{
  "bias": "none",
  "init": "trunc",
  "lr_mult_down": 2.0
}
MLP neurons of a small language model. Each row is named by its layer, matrix (gate and up: input weights) and neuron, and shows model dimensions 32-127. Each number is 128 + 32 x the weight over its row's rms, rounded and kept within 0 to 255. Numbers have three digits each. A neuron's up and down rows have the sign that makes its largest values positive.
A block is one neuron, or neurons of one layer that tend to fire together. Before each block is what it responds to, as a language model described it from the Wikipedia text at the highest values.

Responds to: Second word-fragment tokens
L2.gate80:150166128080099108115126116086193102161119088157082098105132135193123160126072115126124095192103175076141108113109109132122136099124138122121105124106135112161101165041158181127103074139119100151140116088129143180088117134066119117157062127195086147138146121169138134096096145125141148116
L2.up80:123199151151179048114138122133138113115102106124103156103098095172109132158126172172143083183068073105181145169206099126118109049113074158136122131144109143134154096055174142056127151115135126112197092083073135168162164123157171133157113143175133136116111080141171114161122136076111193137
L2.gate120:137040181146153100087079099107106111112159153111171086138115165135181129175211137181170146155142103110117114184125150117157111140204129083164151082137184143087081131129178178137132107084149116138150112161093055129073117182118132050094112184124154105132089160135162084154146109142078121148
L2.up120:156053073077161103197097160118142086165158161110162126102106207155122121077170183107102125107125070097097079130092144135129095104106153102149115139109075126107180118107139113087146055104106139115163115086160148155106222122165109190130138151140142140102137204120102120163109132139094103105
L2.gate149:114138100111105126158115183157063146163147133157134152153120136120107126123110188165127103145116218134104090133080156157133124078069110130120134130113119179156100040190109168086134149194152134148136119150134096120115112090118134105123123108141139141105104111164177136040166141093149091127
L2.up149:146110078096084129093168125131119167134110061154136123098175134112127107089083076156139128115139161113119107072112149163105057141107170089210150097102103118147142075181192164150115165127126115118126165119141121113167121105132086166105169145094141130167181109153184139124126141113074130083
L2.gate205:071107137084179207110139137128129112186162124122079133146077168174105114162118154173169135113097138051097155143127112156098148099182113173104137076122078108147093081089103130153140136159156173101121138147116175116068127190117144132166166151125113151140119129148115126083127162113088113149
L2.up205:105147097095098072141150095158149110138079114177121138131069164082148123151085073067203116175107068108158120164192132126103048115141122109123092171131100117133137109100126143148173129174165093126105134144118131127143148169176151124178124143035138161109148128114116126128127124120145132159
L2.gate227:160156106143153143077125145101089182131125085106099151154147137158114113151153121133090135172144063160148106108127103085136105121180120079111106123111081110111189130108122091124164134096165115114202149147120140152127090188120089178137115088151124231109189081116137134122105126089118174195
L2.up227:159170057087141106139108094135143103141110082064082119175100109123147129093125098212126097171083145125184157137131139086173145078146146175077107070148092150083128140170168139095129112110111152116169159084157195052131148155130101165117094146160094118147160135084144084097138103126148101124
L2.gate261:162029153127106117131136169087137122126153141142142156168144126096111179150147115139168155107156113098094101113128142128118104162119088143129138137135137138133173098080104134159115175097131142135141157131216160126146131099133092128120090083095070135127164123227130115182146110123048134149
L2.up261:185079169106115139129147145117132040162075186182176177133116156142117179123114121146130141156144146107076093102171108134092164107177144130091145121107187174188163122116129154160174131099082101103160152075161156092075119145161067157105103129103108096166164128176175140157104159117098100123
L2.gate268:136129150096130171136135123162144126138116132092129179129097177138196103140138091119123138130160105147149160043133101127081085153143138160125164065155134208155147109070162140051115166127079095222134131099182139156074141090093123120172135126165088105131104123162102182099146092107100128144
L2.up268:133096082163130121192127090038087072096144162116120108139189116152148159128126109143094142132152075184113145144081154140134122145188113150163125141177088143099125107149188077071100137103146135120133160156144143131124180096128136090113034109134113198123110098099135124117143186111130136135
L2.gate619:088135151121189146126134120137150100081127129120057167154072145146069161120126131082131123155145072133144132136142161149130169140133140104178162160067127120137112094130086146131104172119076145170151132099149177131065202136126192096156212094094160118121142136095110143105128091141110200101
L2.up619:115112160135148187117113131121175119144171209070107064128116194126072163145177092062149087167133102137116117144150138163121109070160110138095097174135097107141143092138112100163119190130116151154163117092132160104123148129167141108118147142163095127168100106154117080127158134102140181111

Responds to: Finite auxiliary verbs
L6.gate41:059130055154111120166122110123068049117130180134115166124191161111100180101153133166114095149146094106142068118163056095153121172096134082158164147108117161085154103189106188185111114179156046104131203141113134126073077180113171136104052140110166076122100132172112148152156113119132124159
L6.up41:122041095094064175140094131150122188087155116105142078125110177142163110134134079100108120119150144115142107135094129117130144123200095142133161085088165180131127103123149155151123155185084103102137156121108109091134133141103166087074209076152125167124159079164130095088102117096154175104
L6.gate44:150149097192139158125173148145096107144114106104120144125092150129125171149097098153114119137133109142097122123079149174057079071174109145168135117107154145096137120151125108112082196028146091142113183125188116098119146136143167157182135126131138126095162144137114164126060112194134129174
L6.up44:150126143174132129083100144116157111085166117168139153144145095220108145126165140117162093153123136112136159083157148153130110117059089171121158086105076136121107125170125112075104129105114121144137065139065124087103121104110145162128127156105143136168199134098080179126169168115104160128
L6.gate46:163140139113163077104151094074140118156128217143141146140164111130079149103116050068140162107236109106092127091110117120100104142123134135166113107091105131109095133183105105138106203092117114099107118119059115166145107072077128125163071164130200148102165163116127102129156106095139127222
L6.up46:115050102139148071086122136172086098175165123134093138100077127109172121088107145133188092177114135116144146146055082132184117113111181130144125110164146141093147124085142121146134127165154123104138171117138147112188158093126143135165141205114123165175090134157173137116144144131110162143
L6.gate112:113132149099134131064117122185146163155158147082143135165145105110100160113149099140169092102139071056090141088092162142113137147088161109177170171107137167076103088125113174149084159137123170175129164076075176140137139190113141203126128086119133099189162132155094166141120095142162145190
L6.up112:150052156187186111135153126123109132172067088171108100122134161164152138096133124173152080110149105084118173115186117125063131137129155126170149108148124149128193100098118166137129134087123137125121181134155108174088069122118110147156140106136076126127154166149178208101122130118136128138
L6.gate280:080082066123200184156104118136184145140137168145128129156155147118098144114095039098142116140184116088197111110130109154090134142122143088102159153106130150169164055098096133146120158127153101144051156146130130120142213092173105154138174127188104018157160190112108156197181162086118121117
L6.up280:076112142103121091097156107149176108180156146089156149105102164132128135161129088156084090084136131111129145129095114140134116157178145120121145155094167160181098122133068110083138158113089140083132096155102084075103134146124188175168126127138118143071104094118209106096087146106135095157
L6.gate322:130085163137125164102075131162084114161161067101135113171095087142108129088125100131114128121157178066144146137120126079102120068168151116168121162086173129133166063097109104129163178146128149134132145169166135080070141108129100124192135130134081142142159142152126138156139197160094088197
L6.up322:105092114120084180116148096188110112194144144123128136129111166143155129181128165216123129125054141164090188112087086143061187103081133106184113147092154121129087120170121039156114147130162103093176168133167188098124073108128119157135174138153142063105150085199116110132176156160176135091
L6.gate594:103086112087091137168115144148128154111175194186105126099163063136110095113103160061177086169107074112153144064136144123066160123142182040127138086146139201120176118152092160119131080144198118140139142114093121098076162109188154143140097173151132100080144104206065155160146106153116129129
L6.up594:081161118091086088170131089182100088105113140190106118116140100169125126171075100124172120130088118060134188120117141116114109136127105189197144167089129114129159188171116135144117106092108091153105072111165158150080195123083159140145131110122156094123063124175125142124174099121118065108
L6.gate653:117173131118153189135108135120129110127177089163180152128081236106089074097102148128161153161149121041186143140164111111114138150173137057119191109140166128139145148150121140129062179114098115194112107108148160115122121185130137176135135128164102123125170158144104124124073173089107039126
L6.up653:145138081107093095118096122195174130144145170124140100142118091124068115094071137169142096101139183158139148087150102143132103097107136131190132126127123076155133133192057172153134123141123145156124234129186159156090184130097100161140192058214093145142164081154138135128126116113053119122

Responds to: Table cell separators
L6.gate79:130092141073144110131155114077163176154077130084185118083144094164094074096159115124171138118163122122161122136106157070117138154144156108169114136117146110103101087110134135157115167146113172125161085158169122217080105165138141183111144142094100128097042156105129112178059131109161096163
L6.up79:085077093174087137087120140177177127110112167120167176170137100099090112129106141147119140123107128101180147111157125134103150128116099048087123074153151162169164078109171167080146145132142058167148079154177091131087125182093056136110100148101085076129132133117152150121150135122071138106
L6.gate97:124124147088155104097116078181128133105129132141174121112071134170081124108058120084182155154124151122099152116107082174141140115110080194116169147146147107142161110133145147094116128103182151137173086092196096091087211107115108154134164158110128099125137126139149140180140114175161093155
L6.up97:143050102111142131104112105072176122088075133079093114156178135122068103146142078080167185133108113192153162109149094149069128134125182090093056107139167116096200139172179141146184139115136218152191166110161140146073108124157093127106076116162161118077142137145110148137111139127155115118
L6.gate271:046060105065128197101099135099150158141102129115143102154170092145116119145139118121154124134103162095152119112100162129105174119096154136111089100142147169128138090155108225131138137134079129124077104052121149153134113130143181098109147150168124148162088190074115129130110103167126163137
L6.up271:114111155110152138167157113144127152138074154067177124142105140209136083111196115125109125086112165161085119133153032081124175162091151145139160123172154113118192077134123202123143136128190154140131155136147162101024146165121091088089086162150114104105116135118133099117139095178106111110
L6.gate275:127118133140107085139153164083134108109073154066087149123094102192090161105136153126109152144183162129153152136128130096131157123118163127145062150093109107122114097193147121106165125153192124123136134073173170156140131123160172065111147131149139125157080126131170056114089050208127126088
L6.up275:125120095119128130078121104141146081158122164106141139188132145126125103110161128108155122158179146076115159141138115146189180135110167055070123147061061150081135107158149135115112148053163131190131103119160114192094070157139127056124131098112101136055121183144158107148130165160134131118
L6.gate315:058105134115138129103079137132133171091068168167126130092128156133124118133125144093164091155141137191113078107121121155071132210087194144104068155140093113057184105109191159125149172150160120116146098128137225139119172176078106156107170111097101070165108106146082103069070153093134118117
L6.up315:131104122137133088122113111117137175179088148171104165167149115161153103132153173135117112149170075080154116075107066179101125092184077133118176144084155162128106161215123096180086092175113144133159160063137088163184124167176129141082105173079098144088039118079149134045124140171169137090
L6.gate558:148134166154158193091138109147169161180100124100219150126148056106191122105140156114164136138129111136149122108137165117114125078097147134067035154113077156148114082157141133098122127152126175130084103074187140151095200128124145124145087108099118104108138106171125137153126123183091111153
L6.up558:112079111131079070141165120137086142099092110122128143141144189104131129091180106127138174133078103123060168114215132188102191151139121147121168082143190147111144056174180089124151195131103123121152150153100092105130098073080115181165120100106087099149147153150153128123103110073115185115
L6.gate649:123128094084093124119135101147130173154142159105195082128146101202158085077116099121157150147116132093121076096182159120143137145177153105150140127148130079120200102113138187115151150152184103137109135152144128178127115196126115157154072139098104146084097158106092107112120089199062194176
L6.up649:030154114079140180115130140162105203187048089109166168116130074142133164132096161162176143172129120143213108084121133193130113134100186105103128069073143125128144139087132123114088134074065115123125095088194172160100120133147156135114116128109094140094135162126158119075127125161122210186
L6.gate697:130099152180135096110094139128121139207106109120147114147164105107115132100044071106132166099169195142125147110153199183050134109133071147111092082144174086127164110104122122186131097044177184110174105129152138181084143115167129153165112186130130154077171090137128200093109108130073133080
L6.up697:104095129166058110087132114126163087136136116039166163083166092192187160089138096091148176147100129170145139166131157092150157151106112163077106093111166080137128065167126151203096123111137137126166138162154145099110108079110094151125163142108099117086135121167094100161121116124143101143

Responds to: Mid-word pieces, esp. "ub"
L2.gate162:129130077084169139187168150127137124065036140142145094134125168100162113144133142183118114097123112135116112100173159078138146133123114096130073129140115084172199127098102072082115113085102132146093162120155117153091163124115115084112143151104172175081161147127095118171106088184158125177
L2.up162:142139086162114128079139160192144124109126162137137110119083109176087132093131087120059131117154152164099093121115117136060173141159167046080145153162161142106142203151145072090164169085078108103152144108204116120115129116116131122153124125117107152094140101109149103109143153095144131132
L2.gate200:189159105086120139084151158211172116141133128109110163129099116150140129145119111140151164105085136107126094128204135055157122160147179121162094130125126139125190159170073133119115160112169144148080103124097143169068158154089080108078103127129159097130187126070087119090134085140175170072
L2.up200:140138112103106117127093117164082140131171106139154172122151147144089104183186128156107102191094052147140183155131155040107114102167164161092090101177129150042098109107047167132144154161184122128103072144142078073173166096108128138172129151132114149107102135129119065085147203156150116123
L2.gate242:144086133175075147100119169160116130122134134124136126115153144097098182115134153102140082164131130120141065102163160181047109141136161128136114151080117179138206090130190116102158100107211139169108122109151182084123106137152162148149124137115160159197113108127140162072076106188149121154
L2.up242:128155101153102123122147107115125173097130092132134072085137135110081173067123167146074122141175117136089128156142111148107127081106052139128116170140141161131149079147128142157132124152079057085104125165166135105109124187100212168165126144153120139120147136091122140097121126092101132213
L2.gate308:168167118159156132192126158151142137130154101165118141147113093072059122129136156095123161151201058068118100187173122100144140151124130204118104088117073199126175082156123141085108086109084177134104145165173098134114113117083129135156103155150116127127142135164076068136155125172146108099
L2.up308:129154101073126206157191160165150169151144113064116151137142096145110147165107138137151085116174147141180121158188071114152133171100122157154152102162110170153138135122130040098176114074046133165109106068131119139140099153138094146145094188114166069101119150106124073098134132116132114129
L2.gate426:102154136138102123157160173176125052119108134110157124157093147087062142137082120156092103111104111158133110150146146106096140140140157130133119159148114128089102119129136095101108158106132163147117135084130125136136100179146189092167089170178130102108131204170136241081104151146109166181
L2.up426:114143112143121164129229120145108150122127132119094127126100165097146146103150127143112129149134114127148061133131120143134129158103127175058120127195094154154198134169102106060152184122110123070150127170131160100072110151130093145124122142108134175181177097109106132133119126170167132146
L2.gate558:169126062130145153149089135119220098144123109116121157087183083140140143157125145094117114172103181087161069133145124111147115074112129114131146083196154180155136134150096116195130109121122076139170094118084133092099130123106178132159147121187096138151140078165124113105099053110149142136
L2.up558:117105108139135109091151072193179105146111159146132118144146155098071105140178127129157172162156084092143139148136093094109145050144135078150072069183152131139136146108165126146156088082075137123155155139123149144094169083137166132130111115121158112070169166160127156135140137081153105075
L2.gate624:126112123116090145158161155130194130077133083117173134129102157122163111104114080123123133129126149119162158093161187091142151168097091069135095141131107145145104142132140133100114145205149164168093156111126158123138125155116180116119102060135123114141114120139181143175156069160135147151
L2.up624:168086188144122155109161110092191115120063161181125136081110148075143097090147130145108130111137141131157068113100138124135107157157141163105138168121153100157151148110077131137136152128107144075128118139081115152125122197141104145115108060100112094109122077229126111177124124140182123101
L2.gate761:114122059115108127106143116123068071149122151182125178189127145162081178109108167158089117137094089187130063172171107170107139141125130117160153081125102097147137117065091144083115162051178118160139129163179066114145116114167140126160147131122053155093156124129124167169091120134098093189
L2.up761:130128176137126178130133117097081140107091157173109181154097085154152167099115155151128110112052056130116154094099118092099119186121098087153154149096153120136160107082086198064068115137144110135185117082122108130162157170050192137104115139138129112129115117098105132134090166134127134144

Responds to: Cell and list boundaries
L2.gate14:077178147169111114105165110149115126190155157103112130161150039084067135125127141107114111161126185143131082127133149125090125156107083128168111085125176099138170127105159184182098136151122207113097227149166107146094127156068112153106131148121094123074116131082115130152135087073082149077
L2.up14:071182151144124097130136088204132124153129105146102153183148130129094118066161119072102116126117150152126110122102200104109110158067125150135066090114135101164145129125114157132121193140093189137134155171161116112121130152088169205121122183155109123068115147116141117133196119094109123130
L2.gate131:165088110110074121135136157227103125096123115148116134098071092111124085123137083121165188118136147130213124166181118136133156120090108085136142130100145118122179131101188098186142130111185146138142104139150145120123130113106104152164109138123192141161130111096098094077114081162122145156
L2.up131:147155140118135133124201115159184112102102130141168033120112148135156112097137074177096110184129101100174145130179138134163094095048089133169126117139098098140100116126098140134190083112085132126123151101094097140139065130068153154113116086126160149121134105121149109076123051112194100111
L2.gate296:039142142145123069126126186205058147142168124116136101069089159125125148094214159152159157105169096181129109138147074157051140135131119101153074147120065144167188100155164120108107139076143123150104081093226125152183127113115108094118143169099111094068101162074138112128132144154107101137
L2.up296:106100110103091095096140148146070120151130117157149114148121106132115087173119120163103141113110085126115177100128151177128182124125136168079054130090023096119122136096184105154060091132107159103131170126138105184146136113138178142171132143103101136097130149090177130195126121114122124142
L2.gate313:118128137157131100090112105176134148078109167091172179144126127111148074129132105189141163130153128094133181100124092172101103152103074116135146133096135119136153115184188129161141142052161132095099191173097106111100116154122068128136122143106072172169107104110126126118141110148196117090
L2.up313:083098142187104066109135131229153123114167180093182140118144130144160119089105153123097165132101197160114068125157081158160157096158098124168061115139176097092135109165143142139149129109124116129168130137108110086163155109119102175070130103108108255131134130055178141149106125160133154130
L2.gate458:080121149151082138114128097107069133071183116065165121167126095135125115165149131090156129182154094089162120130109107109132129159129159121164080160172092216125110103122164124101157138147136173152116126094108138089156068065098126151142146199093056111078166172120159148158113147147134054138
L2.up458:153099152117120117160116101169098082097144164152079168181064125146172073063139141125088082159148166118099144146165112102126032174143070139098117126065194167155153062149138140117145113166107135161136097104120109101083189063164159080157120090216119124173124154127097158088100141129130127135
L2.gate539:124121134106123154130137139097145105151066141057087080126087175101155131137141178140158101108144182046077081159150111237080139108076131178193089103150096156198129152172127139091124170118145146126123084122093107113126134063159120125060117131149100140120124141152141110107159107110155129172
L2.up539:050125100096139150123135169048221126188160130130085102118109117170128139095176171200167075104110125114119161111137137147151148113119133133144115122083098152111154159145137134137077120174116038129116162125053052181140141093170163100062118070147080116160105137191122123092103111083112145136
L2.gate559:142117113167154143154132151128086097148167173107107129143148150077048149087135107097127076123164124068105137165099113149169143102156165187142097163137139179165131131102102131120147162122160086126133110132117128065100123113099057119138164117123163112198196184161154055136140137130180119094
L2.up559:136096132125167124094156075155132129132133081139144084173087165104127112071109093133106105146143115142107138141081068157075126097146115031116059134118092074158183112067166131166134197133099091160121091137134130117074125117142143158155111157183170166146132123122145134025163145155075102187
L2.gate642:145113129195060153152035127163127085122122110090129129131155147168129187099148140163170154147128145106111176168103115079163089146109153145126039137127111124123136123147138158142166144148148159133110131106177133151175102088172098061126097088156118101153154111085066108114186066146103146136
L2.up642:116146101160085178115143149144143133112190129149145143126132119124133115122133117137157113069109097120128085138106081144145158094161167135131134134142135130125149182128161144152157212100139109209153145045148148120094143057099116140104117137072181168114136183085107145107125071163134105114

Responds to: Separator after names
L5.gate555:147142120130096111089128150166117106126088124096068158116160121134131156102176067135218185148131085135182095100154153187090075082116105174137164108153152110146142096145163100068153161141174162116118152149177108150133154072067132124111098127150043121132173086120142168102120103153128128100
L5.up555:089121089129144090104193176142154153103178155111113198141095094164093128192146118134140187083159107151161146138133154213130119084126119118126155130144146078115159141083129104184106162084119090149106135155161092103137109130144162174125074146104042129148163102148111120119153092152102137145

Responds to: Month name endings
L5.gate551:100166108142124140107050159185116137133090114175052105186113192112189129121050142160085160139137191121075087156119135118128111139178150169143135154140153210080174158131125129136138127152118113125132085150099113074114192076141149243146145118088144101139100140163106078120145111154115204086
L5.up551:095131125161155096130114148118168082090081173148070093141065155112119168122171179147091088130169136159083083082144143093096135122139104128121157070149072159088153174091111118142141129171078149171159157155099101153110108159143138139148109175148108075154130126150159128187107111194115165103

Responds to: Word "to"
L5.gate368:057163122124089141199114119158113104138159196183141118160123099147133164053097164168179125102135187123146105109122115118067112131108096056127129135143131130099145112126101101100182162136177064100112120192088140132083142127114149059134118142157158102092145122105095149133137114151109078161
L5.up368:169099100154167150147116089095165151111163064135132147087137079135082093168142179115076160123147113117095078104138131161082141127113118164121131134132199127126127153111162132150128111131133056141121109207133093085143116160079154177134151169130116132056172072094125184139164144143189103079

Responds to: Month-name word endings
L6.gate189:090103119126129099107115146142119111167171176174149083218107092104100112154063090158134159092095174122116144147163123092135118113179210084150144131144106132136135178071184171102175083105048103107157102176103150173089123133146109151173100086124118089101141134119131179158123131176061141077
L6.up189:149124137170158129097109183160180072095203220106139130157140098170117150117188138146096130156150127168111126121086113146102095126101181173055105086113067079142190115140167189127199157111094119095128137121106147134167167144110106083140096144115060113176158136102099139132133130111161176142
L6.gate326:175110151138147123087149156122152092143121136192154120156106098099129171121097117126160115100129141126120084104162209129162122085152137145129101155037122139072133151222107163079106098125088079110126134125132138118106175118156130092099106097136101118155115119123040076154097091181103139140
L6.up326:118144109142165126145122160225205097123202171116152092142081176096071152157120129126143133179131136077102196157114102101134143137143119097126165126086156142104160108164122076132116148120152116150125113095157129074073118119149191051117127114125122047118162200108140094141108128143093129119
L6.gate346:112152073189175136125137134135119088092081147058090119131127114115166168148138170143128131102136133109154101131078162141047126089165174154113128144116136120168172159134110117146087109123051127154156139122160137130095174129134157178172174096112106063114148100128113146147076147153182116111
L6.up346:137157135214148144138097175209110144156088146171174110097071180119137112070148159153118158182136127129085072156110179113170053149136136091169149156143094153128141093099159167189126182117128147073109133103137112178166108134135142158108103161106137136084110079169202114158110128120148187124
L6.gate375:094121095175190142168120141148095119118100130100114066174141105068091131148166116110088138135091151098189132153110195078142147125168133095161085095150093073084184127149124115128137162131077145163182087129161110117103123184114152120141104056164121156085167122114105094150104129118090139144
L6.up375:149090091132086145160135158090074121135113087139111094135129215126147163118162096144142159127120154122137113082080099175047122155139111162136128141199131107130089207138108118110112095120135190158144131087140169170131179142166093154112127064199156131136093130134123097167167097129122112124
L6.gate381:142071132196101094142088104146117139133131124149072136202167202102105152104078103101147167121141104152135135114186139076091111091157118138098180153146074187099116187122111164151117153119074131164102096146151137077087127070153115098129147160133165068139056104100146135126085157134160115108
L6.up381:200090065099150106148160148143060112175093160105092079112169104103126103104187159167119110139151121085140093193125167089129117124152170155088123163151072195161131056089114101075174135108153129106135162169113166100168128089173142142134168159122150148184096147145133164094127105135175107103
L6.gate538:126132134154191134135103102159116081136148189141116039115151129107119117081178085099142060145116139129098091171110131099119179121131137180118169136144162160127188127160125147111163177131114114142107143148106139154128160138135166115125144127051103162172111106157100150097074085124037147140
L6.up538:138168116153172090156121120166131107086063133074158109141108147191158061162176117082121132161128141081080091163065081098089116103148125167187156116148121150101142204135081166097106145127137118156114099136108110135153175153165168155103080166143071119176174150113081142107084094189108169150
L6.gate574:140110082138143110167073115167162147161176155125185169116105148065143144070112142135191126159138091138114093173106172146176171128113110141059140108123031181097107161134153127205182092153115082146074089156105143109091148146153155137083143126121110067091092159049112113122181127126117124148
L6.up574:147115099077203136108099103119143151171171124178120126146118057108121186116091128128094125112122136086150100084093153195097099130165156170126131117137073111109156135135148172113136133152084098194136096129104085106131140196141101182100138174137147132051110114183149077135105134134119097114
L6.gate730:114140129127150121117129119094088126144152149113125105152047135138137096100123135059147113174137145116162086111088223114102130143121155136146091123192122125082099155141145113099156166153095153146153134130195086110151102137186142138188108134115100071134089123112058164131122060128109146152
L6.up730:128115097145072148169174211136053111184122113150186120165120183101109146161124123135081135143100138170088074117146155136122124202119071145134156166172142149050152083079150171081117119160106130155118148137110112151176090125117149151085120127087108148108168109118120146153128161135119168127